{"hidden_size": 160, "head_dim": 32, "intermediate_size": 448, "rope_theta": 10000.0, "attn_scale": 0.177, "init_std_down": 0.0, "optimizer": "muon_variant", "beta1": 0.9, "batch_tokens": 32768, "train_tokens": 216200000, "max_steps": 6598}
MLP neurons of a small language model. Each row is named by its layer, matrix (gate and up: input weights) and neuron, and shows model dimensions 0-159. Each number is 500 + 40 x the weight over its row's rms, rounded and kept within 0 to 999. Numbers have three digits each. A neuron's up and down rows have the sign that makes its largest values positive.
After each neuron's rows, "fires on" lists the tokens most often at its 100 highest values on Wikipedia text that the model never trained on.

L6.gate243:481554459536506443522493502476478479484550449520536556553521498361541475519435557528498540586514532529576552511521482464486449581568498500482471540505459522505510472458508517498559542465513529549475473502417503448489494372551504527509467454509546513534539452514491493535453553523518512462498452469424497456563586504451545500573514541488501541441563487517488422540525398536492576499524445545481475500522516509554498479563499483541568518504476499519482496470479487502537522511476493
L6.up243:564571455579464596441513520436486518524467475569560511506486511472542512510507489546481483507532483451532558519541533522449484537475464454569564561499406552565480486499519465598485480453512526473452506428488510464503508522491474539496538500556438449507499505545526538465562559471530514534555442492577529484477507547542465422536525545540491548510566490565560512479579550501513477460472483448513566557491509488544453541517530496513579573505476496467440481482457470507502479494456514
fires on: "ed", "ued", "st", "ant", "or", "ues"

L6.gate435:479458524502466448453539534525530543476464479442469543435523483464489455514459504474499458505479525544468496500479448484523474480432505450457514517506511570577472534557489461561484543505400487427492518484484490503525524474450497449468518506628481518493522504433483494513480431572481478461553460496452465519448539499491444478563551604542508553501490586513542512526473436547508528465498511522469580543485493494493416483543573593458434521486442530541497502503542517512537584551515488
L6.up435:557479562442542461517486461490536475511507488482493510439436477458480559415499429547507516536547493515573462428473541427516513565421532473445488528496493486542446523472496507496529499465551420505486524504534539512562519525510448493497459539544416454463503496479398505476488472503502469519511494500506504598497470524589473493493468503543475533505499485513453482500451479491531616531434507528487556538530548434555478515478502485457455504621532559514467523441516541421535562477512493
fires on: "amp", " second", " cent", " that", " this", " ex"

L15.gate258:516477526547477479531525440539544487478506471503438531526442485524512462461457535510511532449507532532489541493431441502585511443449534450508487465518471522497509505457476524527446540503527421496555483528507587490506575413495461458489486512534495439403507511542562476523506477455458494527556531486575467481453506471513548527451464573504512553465555525533523479472529464513359539501559505550512506500442493459577572549542527465504476547489416488543455429516458532484519533510429526
L15.up258:496518530563421547480447521510462571532505424454561539459428437562474443499508496558516478468520457464510520468494520446507558495517499507442473551480433568483463509527473537577459525516554488482576441574500465487476560464420558519541508462442455494494503506446469476517451497517536552486539487466580414506530463494586488517537465514475477518526497485604472469501514454447498508505496548536471465532481533525455514510524557506489512469443498570501516527492514472437452565523400505
fires on: "os", "ater", " p", "om", "r"

L9.gate188:516493501552470480533468557525484570444423488578537572450544483471488524497479489538500509527548492421475494496498522516484471416481536493411447483527537523506453493497440574428536519472480495501533457509476540358465498513530488436551529522500495420568588539465393530513427529492559458538523464517478536516492520420449475559458540539487448541454492501482544514468486544487483506490477473499457520445508519503511498481560508462460439548419471482501473484497475561468435488510502514
L9.up188:522513513542520471492545512538558519523577526508444509567408547540558440520496495465491479464584467507473482439481494492518547473454452505567586538539505585476436537498525451579525452519496485523515463440455482512467546523462495538479534467482548526502460488422567485489477532552461487467509511498534514480521526516473592471532480496596494455513526550598459523465542475529500466523603537503496553533526518532482486428516462532465541475417465537443489468466432515518490467427485501
fires on: "l", " def", "t", "c", "m", "p"

L5.gate364:594495469528474536454482483551512536586468535464500491457475529523500560536462562566515505513497477494512504516532493497466511531506494514420474505544470441499554548451528464568578518541501436450561539510508437494535483543432506515547486564498555466466433414459456476490539468426474500504560512508539522477441429456527465548565423444484576525494487504506554494497560506577509439506489480510478443495553498517525558465441518487544489527540506538456566474590516493539491442509485431
L5.up364:465565486522516536513496480471454500457478578538504507487478542587534474538523489492482520493484450495494601474526542484477502561534527543492470445551452545508508521482555606564489521518491487482470452533455523496496502544481559479523525516579554555545502512488495500497487473384543439450529514444534565488515545513546542585539509520517537488522509492404565448478597480581489454437439555501489468534469507519497521544447492497490473546496470428553539559518508457416475488490456466
fires on: " co", " man", " Co"

L6.gate44:518490442485483456519551493449457492475473514464536550557488479593467589567463563515470501538542546514485495524507503507624495581482566486581615492471543510540510491537551538509550496456431478515458445460493462526459510514477585561537450537483505553514492506483528498565445412579474445529506492527494506448508561446463541473509538551430498488546498469486533436498507499518483477554518541527515447561461588534506466509482523479482532476509487480472540464540486458533467531524529493
L6.up44:494536484546526526536553497501473521496491432569520538506466508472533496552541470482468518547503545466435475537524553499528477448529507613522479468478489559470510441382472530503492528483514508502451500434564437553512516516466511508593534533458527491527509579448513511549501400536507528519445474506491560519423549477591484531579529492507504559573392464470463515453490574548508528559496475501537522540479495487508483489520430474459531493483490481458474527442564521558535456486468517
fires on: "ation", "ic", "ess"

L8.gate374:558515576512562463498563499526568511531549487492546536514476558453492483442514540388545460523480490491545548482503560525528481545461510533460436522550434505485502486495516541537453443460469491461442440475407498470520486473560536478525556492498627472498547470500432510477462536472523521465522450508623450501557447494531548462501572492417504472486505497498502499468490516483520497512469520480539446482554510513582528492534563524553483502489407474491451413515510497530520472481510479
L8.up374:512470500384539445494459447540517515504526509498479485543496595505546514427606435549487491493525474470486441419520509501441480466489535452457469504430441496462472457471501458555449527508490464486442534506476500502508552422474559485513513559416527508452542513515521547541490532491515518474531488478522459538498540397459545501530571481494469518515495470547465491483455444510480460565576520519504520564498510453483574481552456486532425474479520454511574450475408484500521527486536444
fires on: "-", "p", "n", "ed"

L2.gate243:425498542464424509454493445444507457499537560529486470452478539512531490579546495489525541539530467502604512488514507572496456476502466444551468504474520468573535509517438516457528555499519534513472511580530495593456473483503484445504459497453471520508600452500530533548475511531461479462485476480590516490497448548459491500541567522481455528472523524483440428485410435507487452445546571419509470464509526553513543437515552419529527486483512497561505467533558474491453516532515476
L2.up243:503527445513500502509534522534516488508492499436568515488487442498430521536463468559476542485479509501580489440481526492543504587502498486518555496562600445496498529497570440517482483521531493486551516441452467395445540539525519459450426487444461490521505536448540480546523502532533479500468515546511497588434515544523448505447470538478461623464460514488476475506553545484525468414480541518447481475527512490471459563472440540462552458490556514517500560494522470581458575476463459
fires on: "–", " -", " –", " /"

L16.gate73:525573496465467481561469509456523512466475518571522522517497513433462500492504560506484538537513468481521536493547511523542491535530557591474478525474459459545457471497466467499523420556497498453530491550494493541515577549517529471569472481525473510518495442466560575554559539469523540525425542583457482536608465412474520471538509504497543457536561512514522502478492602469513533522521528505477456513542494516438562521543513562558448550593494471485468529519425488486580540462460515
L16.up73:523543481544395488554500440485467531484468428560520453556586430485562554557536484411457508448447541531499469455569516566511473483491511485559564519584483525518482522493462460520546464527434489485579442469503482421497467453508506537434491523563487494540486465475478500489522507539569485529519424420495523588522496417513518505477470499539566439497529543483465513529519553466523497485530448503492527496534461443560465527464496478533448465542517557538514498496521460515458532507480457
fires on: " cap", "g", " ob", " la", "rib", "unicip"

L15.gate84:560562544541508586502433489383505446487494533444458477468522523523460496535509515520470457468455499515561545483507499492476527551523515591491463566539541530477549508563470472536468513403471547548510527534543497502477533537434444499457541474432528434509521453531550486493532454447492521536512468504594539476548438482490559486521417540480479507479484458484495576484516470600523482478508539443546485458524474489532514500546497551477473472503500399454496439484471532418465510534494534
L15.up84:516485469466466447411512472503433565529536508523549470464442510551491523436515484444499486492500528570544527525456489536509553463440487489409490502502478484452543464447556531492524452473541469525472545507498422468492481533578480485555524488497519505534489551556458578419540469524461444545532467449502497408493480489527520455515486498457565559475563540576502486510569499560462429489502472434506516532471462468428521470496484553538539459483483552549555431501470434492532587505544501
fires on: " a", " dep", " the"

L4.gate234:458497538467409537460548525462503499510458453458477493449557487543487553530419460444515520511456448478521451516526518557599487501471543439428476483518514523453514553495504391521552528551522477466514465509476542452522464545457478545465523467519468569528482504475419524486488474512411532484491468567529431466482532493486487536570490392523506575565515577499501515459481526459537541517538574527529518544524510423434468526517490543529448523521463484525505530498458469476453511423503482
L4.up234:461481499438448495574554456510526490524471520425546462566544468511453558550475459497552497561481577536497519479517500476546542560441513438468441467546507525494465579462513527523506487571482516473479444456460447492527507530509491455450502459503432548507465500525420516455534523532460509530490449575526440512493501492527475491519501520462478544513467570475528577448449475533486598503522523483497492624545496523501480513490453510509474570500487522499482569484510477404473498386466551
fires on: "vil", " stud", " val", " set", " run", " moved"

L3.gate164:448552497565444497446467498407493545465477461505500541448477490467473494546519509478561478473457519473441548474567540475507552439441550536567426567453431462461522434537493466501556468434483576499473518528528460511527466602420526532537498551508522443502483508522566519497490489541510519469522450526482557510492451543449470541505511481518548507554468520473505554562480471460526484453488524484499612487523482447475481453482533543521501530441527452494479500587470555580485449464521483
L3.up164:529484517503472509439513572512413497509474416487441524487524493483506540494522482492460455523529438424626450485472438440436524545547571548473440488559512502469470457500569481529515471481481465466457536491434500448565526552454482569488475526514532442495516496534493529553493456516519461523558473540433424485496504497482581538504493390477488461490488498457461550513447523455460481501486504514451486412469476562526503501517450544562540571485511455495563517458461498476544484526501446
fires on: ":", " York", " '", " (N"

L9.gate270:548527522465566464504501477521458518460522596439474558454453494501476523485486560544462450517544469469519484503514483438383507548516535493536485543416496491472495448454530582436468433482592475474464510568519476418508452505503583519505551542536478485482513545463479536511540427550491583587550408458472471538515515445500496459493532476488479488550528486530474529499576513502474504512529474505457465502556535485483596465492489481479477571524466507512479456539476538480524441501530553
L9.up270:469525502424477520530517508461446428533456468502496517551473477527507502479447471590522451511440512494480501503470526551508449535533509508502493541522514488557509556438510518494531515450480440487464522540535439425466523496481534491507513514482446486540448550501459513466476442620488447480519463435460475509520559476544484450507570521565556463551480433496491529537532547486507493503516518476499450449468527486465532401438512492559459589538477489592495453555452402542558525442455436
fires on: "e", "ing", "iving", "ives", "or", "ive"

L17.gate146:517468551547474571453400494534523550548559557516497524487507484501601504507503497514556559459393521551521482517488470496516496555569528483506511484490497572515470550448494499494585507520513467516554496540513509503457455463467527466505431575523505516469522502466448402465580502412503459527496541579567530483536508429502544597570513481446537498472493475458493496506574486524501495522509436513466506474464567469477516483463482471483474491469469484512484471549503462434601484544537509
L17.up146:407519558528548482467469490528507409497508532461541499500494469452566509540480426471470480548446412522454494591517480580516494541414506514522464524528508555559456540524497475551564478463548511636546454517512449521488573513522515440532469453474481521499502519442453424546554473509524511472457473545485494435508493560499537528511487479481486511506450539570488501578501500516468529482525473517507546507512506603481431540555474511543544545471512507496533547486525475567504447502541515
fires on: "u", " M", " S", " C", " Bu"

L18.gate106:457477453452530554468519452447474422441514521489464504498542516475549508490482498524496495488480494513504530447455485492434432591503483523486442494455501548469520527514451500514467517426482517495496353477530474538480522537443467505531480536577426539500528538506523537509500480505481523396440574458449445457515469605484511558528524485504505437545479481530508572504461526506526504549454552502416525491459433452528565533488477509486478487482588446487447497510538488415471468463518549
L18.up106:489500506498494595510486487471540462506482556551481488489536552535509506555498468575527507496460471453464499510478472447517533541453441476455496464470463476512472439472512502532494450423464494571439493463527535559551430546439533508452481434550391491513469530462478395459437465575535484541542468463516547457492549431459518559447434525491523485487494500493487531466456563558472488461527492518530517458493438420541475494430511434522507484453445511537507503540409486471493575534474497
fires on: " |", "-", "one", "er"

L18.gate15:521503513483539505584462456463546485456540533462499465499489520584490491451462516425559467511496549550476520550451556432548503593542512571549538547536516605475543486529523534495458425511546496485450550515425467514454473494433536506546493542491580503549463446517480465482527465536477470489465513456518483508467412486537532450461461528503520473568572485498468516490529478445529487488561381529496512530507455462530538510535506518459587469476519467513503439515493587472467521516497466
L18.up15:475502502491501494421485579351516506522471460395487456423527481491448492508475507468518487497440436460485476462457466512524495440533547485529532482509488484443545531468515514536476445456519524540471470524519462452580486456526462432489541463506440421473449519473498507489470455469441475546504512543474464524562452509492536422537576529501476525459421475467444563445497540462556459501497497457476507508547469486497505479555501451522510519413581461546506509523531494419477478469442469
fires on: " sp", "sp", " exp", " Sp", " det"

L6.gate144:474538441497511535520483493532511502390572528506513512433443481549510484502534526419448511497484528513525553509512567480526531520482543401498485514481453488510560399492471560473481483455423423449443475545504534530518590507508530510454523508530562467517500523440550517486488484512506498538497481512546458449585471447542538428506525500528627488496451505525486446502519495491457546538528532476508462466452467495554541515424500609540471488533526452563504467524526509496491498584465503
L6.up144:500549465473538469450532516524513437525510538589502497449544486520501493451513518438512535508573472544497481444553497477443557476470506520502462554537486556520475571531569457555505454542542477576537528508498521502488512475566502493510554544496498518537519405501422514469515443469484529501480459423535491511554497481510455467515527536481456565432486473471518508543485400470525533491431536585454498536536471575503537595481521551526521464484436471479557444490526474563491607447508477
fires on: "p", "cl", "n", "v", "2"

L17.gate242:538470554445515512475501481437557474489509577410467528477526509454495502419520524515473495451504507478510490526490514447554409439522464498481548509523514451474387515540534527426528479516524479522513483531493498498492460469525531512548510535460425466461463446477481476563442470531541446456470455539484427553512492515563506511496504553535573494546452505512491501448554568480478489472517543572439489512407404508521515484512492480529539402475493514520501507579477489553460556420560455
L17.up242:541482533523518511458483490467458450452487535432475496479416494526488438443538581471526496493488516571524476495568503457530408458480372498492506554488515444503415529474539536493461521541530533520506485530509391488520485461490474486501525516509419489477542465503509453494518502503492461499494462477506556523550445504502520445461485510524475452545465473452527462565477520507512540620506509519448582416443495481508477447485514459541472451480535546503511510483379475477444565495536563
fires on: "-", " con", " |", "iv"

L9.gate176:480502575510515519501466506512493595496469474511466501468500488495517490489566489513443528410495498494569498516429452416487461528402540482492517470480543457462464438429507553397471531511495535502493469459520569538466451429588510559437524545543508460481576470482408420540526522473486575525448499504513485486445489469438563551533522496469527541552435456495534539531492505459541465428540456548520490478420499484485538478520520467511465535452475543496506505511500471497563514467548486
L9.up176:511495486473462500435470476570620557523498409541432537493474532527434519482484528511508571412530539501513512543544513537562483519441549530429485488492479437505520499468539523498515526527524475561497551495446512558528428510548464441496555514520493556439512529512476536452569474540496503458516486500462505521513553399422415578495453591451508468539478488448470476465554492484456429491446476487524461511531489492504540503571560445462486530558515475508527474503488505540536493500497552
fires on: "ill", "ath", "as", "ys", "b", "all"

L16.gate430:451459516499486517509516495527489509439520480545458553580481526483501541491508478579515524487449520482541463481477509550449518530511438483526471518470469514502528515497496627471506412472485485527421456496579530511451427449513505419541508522525473463567485469466564469518545488485652545477521494445453502436535479505540552511461534516452514467488489399502507524458545479515506508457517532510557527507586476423493549502462495449498510509568477490469507488532454438495586491461424490
L16.up430:533449498453548454425508481525517453503500569549447508497508567454544560593489460511510532484507532536487526562466512527529522478496413506537518574473497534555431453386436459439493485492534507516476440499520533505469495534523433539465518438567481490502540574527491507556507483448543481521552507521542468524558513531480493541466485534500498484459488481545473485462522477502544473509520489456482516520593482470556471479428583553458510560508462505520457508540339518528509527472507470
fires on: " s", "em", "c", "ens", "h", "b"

L4.gate328:485451516554474475463583525491513555418457516499479529483477451416492489485569483530498446445549558436536525505503460447521466497577505489444484449423458494506423573483439526543484475503493542498465473568468488557558583420483514483519460554495526458467510462524536545495478459486503422503426460439553476506500499503509579501508508440494498443502506487573535488514477540463513456444426488409529493503514472543513507463453499495473545475477496547485547543480585476467446486531580496
L4.up328:504471535513490516476496534437592535491473499500470418457473464485519477495483484426467507492453496496555490556498509538452509530577528492529507477571398518510543484524429501515548552498524512518485498507545513500531502520516495526541488421555474495404503509465420503510474507548525454565486475420423459410530441439453540539481453498570503504452544504478531545514446538461479571493489506523475517441507541543523473442502595516472424537473502608479541514509481465498434491560553538
fires on: " art", "om", ".", " history", "er.", "ution"

L5.gate22:520457499560404518467567495486460521574484483545516505444504513500525523537545552509470568534461424456460541530512469551552556488520440478518460566520486559485424454473538545481521467519512477452434472492479463490454468501531453478501518514526484553459464467518462477577413514504540498506545532498557539516511490538466534486538533492459463541540489466570470485534550424456454512467541504432494530539425512450498462454503468499495503487404588522499430409449424463542487491492453455
L5.up22:537459444488488509509474468493491479570470413507559517534520558495519573465496485511518478517568509479468578520466486490443466488473562501481465510468436466475460543500585539465435501433521479473434417489460459516522510539483507452540547486529492419469499499564485536504509465551555553530457555484544437438448517542489523446495483521527504555485514442504468519609558580524539493400467478484491499526443519532537526557533530445513540493413551512526514495494520439548482481507478411
fires on: "c", "ant", "anc", "st", "aint"

L12.gate297:524515491384480532468419463503524526543453536439520444424423450521482472458507486463497502617585568501481401454449484466495516530440484491544549500604516516524541494555540441490527453502533494498575513536472489533504542455491478523518447513475514479538509480481426547479475496521461513492508521446566532500455491516562499471425523519461551466566467542453501523481525516559457457465453470571496540541495445517469488470526470543477532441476454485507537508457514523455456562456492504
L12.up297:513485509525501440511499491466440485475482446429514485429445475475486501462527472479510551525524454502475500495509535465474535506503509515452507463454433516500494506533488431576495464552526501463509482505386417387539536563514454474541580550515438467532499542469442552504455510550412513476451532492498511483481526525489608438472527566491456489430486491481474530538480503474455486441439495495522468424564520493370490439483461507453503460522482450569470465478510452540502471512509484
fires on: " sp", "ul", " Sp", " as", "ri", "aster"

L5.gate79:447456495513534528553590498492475515495480430507504493561545547508495473561480527485526577500520558537420494452536537504566505489541468520503485399508525452546480483474570568470451474490486516490494471528535477502477481463441557551466431538554468462468541453514409481486429450463533503430415442503451542533517533466454423510522557485450487488549526566558528449459561497516433527437512484470483527563493529506446512474504477505515513548541491480454462467469424444454477534463471508
L5.up79:499453457516534546577615492485552534500502439501487525534504591478464441551471479510500535553528579510498518511518560521506513443547467566517529470506544434558492491429502514538441432511478529494472467533569484596421505516424474546423482478481435425448513507506440474499470477445475401467436496504485564510521507464563443470513520485434452543555504514523493544459477563526462474490481523524480469520458559503442502494477484449516533555470476548543525502468510512512474502437492503
fires on: "ess", "ast", "ited", "eal", "oss", "iven"

L13.gate7:457519533527500467468512391575522442530451462490533564502533531455469527495504489470554433512528481502561457445530431454456422503504526524437484467525551562517565525422409518507548545524508564401483498497521493477566420466491526472522556480535516477561483555485481490454441535583484427529536472493464491522480511521484580441495548488500514479458542521510530534541478486496448503497469429533489526492501469429524528556497524569452506528557560504457480482482527484406515493494533489
L13.up7:512508547445464533513502462463487492498532495545511491497501516501506506488509504518401525592488529507383503507478448483540541519548455513530426443485461486493454477542489495507558488479475482494425568524529437464469561502496571441518492520489508460544453491457558507556499507454533516460535441484488507457568479530519566498494551494576462485484475523538470471551503423563539549578582538406527565468538476486476527472440537528518448552532480555591448487491458501545566522442544469
fires on: "ing", " present", "ar", "ment", "ay", "or"

L2.gate163:493485458514475475475543541523414530545398550492471482492437497459552554589472520488506539584518594535572479486484553558449539613519526511445462457466528528489516518488499493488565449483501476496516456497492525558519513512437462472427452487504546525466449505496427482497575522510454464498559497506445568520481496517584464544521514513460491462448507520496468467509517497493516401533570485535525514527500529521502499497529491412596404499510514529509475522554455465498448471488523520
L2.up163:463461470515487465529545524521473530486499509533549505432469484506540531586535469505587596551517507517556539462510521474502479536500466510413526491589437513545517476534548542591572465503490483480512541541429503518491494542431482432442425489512446519467487473459425521520506545478507460457508494483485506515506487532573450575524535452448533416446526506499506525479495502545477465478526544557497552546495497499469467527435517432523455423457480539506554510499396525485408520509524534
fires on: " co", " Co", "che", "idd"

L13.gate207:509443464501438499463483474554584446505500456460464440466537546517507490560515495486473558513467469508550511527539519535460541460522479518444507497550486580499524511569451472600437499525537469474473495511532572468459573485441460518462511495438430457497567409491488450453507491430560493553532452509533536513500500407499522486507486512560461507477460465499492447517547459551491443470505481514580448504508500520579450499455488524472457528525475605439485461554525566449478502534538521
L13.up207:500562519532495533534428450464468539502498509555499502489497548537560532554492498508447530470527569570476480485530563527535563553488593522419523551529426481535476440482522446620453532519502540478498434521544483522434499566529546440510482534475510518518518449513445477480497542505560489467502486523581471505481457448469465533552474456477528490471455486511568483484469493536558470454530483525536486535468504460489484492415531449526398516551430496477490514538540504512510492412483595
fires on: "at", " dist", " co", " re", "ass", " medal"

L4.gate303:562536457523478459462458492522482503523516563451538505511463476497518456444487496428522523506483516440520492550503448578535627528494473475541430535545535483517493545516557459515466477613472529480518498536526468457461505504538513512546576509470494477525531489504557488427539486533505485485493496529516537458479424469564456485479483480489500501546494496464586467526571519525467567496503490569475370469544476482490480483446530548563472557540466502519412498581512508508432586503451473
L4.up303:488448494550430434514506492453521442481464536490520487513491461593497472560560455508575521511487454395482502473530489522533466450491538555549493432536399526531523492466503491566477483522535523495534528516502545504520514502508481506498520534486551571519503536471556509461530510427473501432448527550494527508523475544505470543432451452541517444522509489395572478507569577531470448501473540543514526498557489422464561437517461515443547463442569541530485563489500495519528502497471415
fires on: "oot", " \"S", " man", "ō", "ack", " ty"

L8.gate212:435546441467491512445482515442541487522509599489551564542471476550528500484440488480600487434475529481488553555499558478525584422517460557485505506467465483534467507469468478523552498509526545480437478481543448506477491497507428546584480523476477485496447570482540527508423518467485525488556480551489479528560474429464552570480470544493547491454568516433565539465555513449506458506587497475522537503531569428532483531491509507528450489502467510557471493477468534556566484475482549
L8.up212:514516488450437475506541609450508418478489499528495519454493551492515532460465484505493446547538450474471492437474510505559468516507519446470483558458496521525441536460529521465545491500412534528578524465466461438492537530544531512539444659430523433505495467369546511418461486501510508520479534474516488475567419576514475493559510543465513465534520508525444514467544452465491517473491552532500457471505446487570524491522529512482471445518518499440541480475474491513516457479492480
fires on: "l", "m", "n", "c", "p", "t"

L5.gate272:450512504488458482490492540502503488483507530495519506471492501570513496545511485504474574459478472526530586527555543558478458519481445527502440515510517551502383489529516543439451531390436493460408435490466527494494545531536538478589527580500516527539568576458583466491529518373433512470501523503492445409520491518525501547492483504466547487550501574503503487491450528524472504482477544569487547541454483469538464498530460553480475537486498506506484498520514389491474546497513466
L5.up272:559516449475443528489485472556508568462469448531525494496505526507564425527536560475440515447488532547507561486504564500489583441430549540504402493546466498582414484464520508471581507410508480474492459569445520479532539456501562471553478524541454536501486471570547465528426540406527513473488542553534491490497498511522519564482482503507474478490464513579498490505520507480492490462469551482514399434472485449483536459508504476480464398501501485468530539509560521491519499522552499
fires on: "h", " No.", "k", "c", "pr"

L8.gate252:487459485506507443528542486573559471429526514475551530500460440539515440464455548443527518554534479580441501478498446483545454457459554560507435552496536527458498484504480488499480515518533496441467544497442556542499521476434483533483557459489546524511482476501495532480594486511509473494520420551466461568619546536472508519532554517519484399487477503499551525509504587560556505469551502520526485565516515469530394498553476510453554496527461566525480511524494567451483547466508512
L8.up252:501436517520511493440515525461494475514547514552561467525500525568590525472449548459462447476520471485476522549500462534627455449520495479543482410473464505424412439500434493484460522462474436451426466451440551479480469484502516469512496471549502464467514500499442487541543446465551531511484415509491481556586515479516513543540503513452503471554505556491557474551440572526498555454493491528536482455471514550534488515580470526509537512473516498492471506499503572555413463458483488
fires on: "-", "A", "ent", "ac", "ang", "ade"

L17.gate245:407500501479509477491513549473461503492491559527563525542535554474486482520523441510557487559463507479507541413546459470437485473476465529467446523451510545535463495497471531420507437478562566493447459439545467425466444440504476436563421504514506514503479417455470523554490539434526470510510523464502528500514482437560535558540512537509448489517495482473483518500587477426536475494560441518449473497520490498540573466503496489503487559486472488511522520552382497519554488487470602
L17.up245:542491493586531462469526440461537501464464486508468600498484497476483476548469447515499505451510484534457441527442506490521531464542521487506494550536543581509445519444505504547486506518442473471417491478491471500486494489518405529583455493532421563450490515539482498440442543419484450405412541496444538513527469505424526549543467545531516471545518519441501568488595474533531484458556504468477514464475482500504450501461529515484541468501444449488500488535465449503456551414497445
fires on: " m", "h", " acc", "m", " h", "c"

L6.gate314:464461549527483499472555494503511515390502506529463596438412485476487493492495525544486514476519527468538485480474481463519509525573538508388530466517468554484468445400528473540474476485489525423410461534522466542489467485531466531526548452462546503429472488529486464491520501555508475467479470504514435517469533554455570528546502476471489536525530522469484465465522510437472445496481475508550528457412545462525445508566479565563530586470477476403472428511535499541437500477510475
L6.up314:533529501605558475509509488460502485425400509524511545452413462527526529476482524508458475541528524472421466493473486473534458530520461577473505511503423537508434461495502530553495497472465551500463468503518527543486489463457551498505446501452469512505512492591446434456506463509545506509498532453459472539509445560456499553431413499514484473460518503504522537535435531480512515548549521502587538501480533462467448469456509535515496498520531547480478414499476427491443406513532376
fires on: ".", "er.", "9.", "s."

L13.gate124:468523469506399499514590466496551559437498441425561504549519517499471528524537501454517498600506418521500495533468479511514463469510513469559460524494527521451464521454462442569493513460497514478527493501482476497472508499427510519516481473412486518467511500490528473543535505438529486484575430571531508535570513495521550522525496551500469526550532518468530477446472564504561535521550530492573590566539553410531418512487536572529501536494531497457445526589516483477475429485468509
L13.up124:507521448496479506507523455570439491473553452471538577591490481545441498468474446480500511535473470427500511494467391449471566500469510430518485513514491482491524509506422445531517512536503478479582561445515500434475494466455486525495443487488509509463533485511415495446534455529489446471471445523479576555516539489513513496461502560498417562532500584473507401564509543482523493545480516498453525481559447513537527442475506525434479474540428494532537527474419440554464481458531485
fires on: " stud", "ud", "-"

L12.gate319:451515438501461554488465455537454502471500533543498597492518541542538460448473496515536467504503510528533452432427477475490481517471545530552507491544514473487557518465526490406477448448446442433525525508517474527404505477442529510490513506539490518506514524438434498496440485475491465467432501510390442532436610548450488493488509464510455469498506449509502515560495559505507507496543532520493424516489516422510511436520510503444497503514543516403555501464431529600474471544540455
L12.up319:492487451525542434479541498490489527475457446505525556465474524485578517477583478483458487482425604408480516440482531473555451459534532508505534447527517522528517415528395602462511481454542542487503583496520483522531470472556474527541503494509596478453448496532512492535533463476439456505467458427461485564467499516494484491540497426510450496487488513453528495464495518474502497533484507447475534520471491578512567519435562509576527449501508471525554415467433512494509496501529552
fires on: "ic", "ation", "ion", "u", "or", "ment"

L17.gate342:449575517431505533543566515490545544467509494405519531501484430474503444471514528526519531531508512545514494517542509489493508500525504436525467565484493507488466490543486544609496464503443452498489507553535453442461525459541526536529481474448454559474464477502494451466538544474519451520374458531576430505565464549503481560506505523523435497519477554540520489477570525513539498543505478513574539526437508497430479534470470457601552521416508482484414489515537487437477541540487544
L17.up342:508486593417541481530450518462499590525582483447490541532490493544436468468485520472462520562488487519481489489456432517447463559528460430525436416547466459464453477512507512490513462439468461455477491495520505482539553463491423427555507463497428471500449430528478448498447519529454515580482453476512535533566428487479438461533491503468513511472558523499486483533523493457501434501524494495479471493504413496404488557537488512504519513483521447595427548494502508501500485503585506
fires on: " (", " an", "-", " H", " h", "c"

L12.gate40:498530456504417591452486476501515554488536480548484502564559503553526475524499426518513481499586586436516547502397578461502504520498475546474503570499448510536539507458486488489471539438561466459540478450531510519476458420429551472440521542475508451483503458549526480514498458506508482507468493473545470566443460474486459549503561532417462507506579533516475520542478502528451485480496481428478541511524506445502530555569495464468537457476519541554531517481507463401517449454532553
L12.up40:456496506537482545459418517478440502468542512516505458463441530434546488487488440513540455514499451465519515456532563512553477511606446416445524526537499477489510498540513540510468470507464482405523482462448460542523442530559498437415521461480535454456514555570447484419465494493532419575523493477525422493543461553515545474460529420449565448580583506498496454527503502501531515467527469464540500525507471475450550473473527487569528526523505494569547473485505461488513490511501462
fires on: "r", "ol", "en", "al", "ph", "h"

L6.gate293:468506478569447514430453501523449438457512436491548495527468488420421506568456467469518456526495516489545474492439463555480626555550465497438477488521466502453584548462511545593498495461410497498479532505496506407485540453441550538510494535517485535537495539501463487487500487514495519434512488475472521544578535488517497418522548524520487517419485504428505485421568495517505457489435467506520463487450517495497522465559441413521461539483509477487459516486497563477449495472482510
L6.up293:506438500518526485372506442547502455413503528475473484504528493429523462570473528455482521514523510493535477460524515535544571450516507513407555496447496466468472508447497483481549504473513496547518519502512465494566587502494518502596491497516506524421496634512509548442480510501553543459479496603494473457523527529511463520436520421521488514496475525423552531507488460513504489527496495561546477527411518487502460462426530476549450550466533537515478521507524450435430462471517501
fires on: "att", "ox", "ern", "inn", "ays", " who"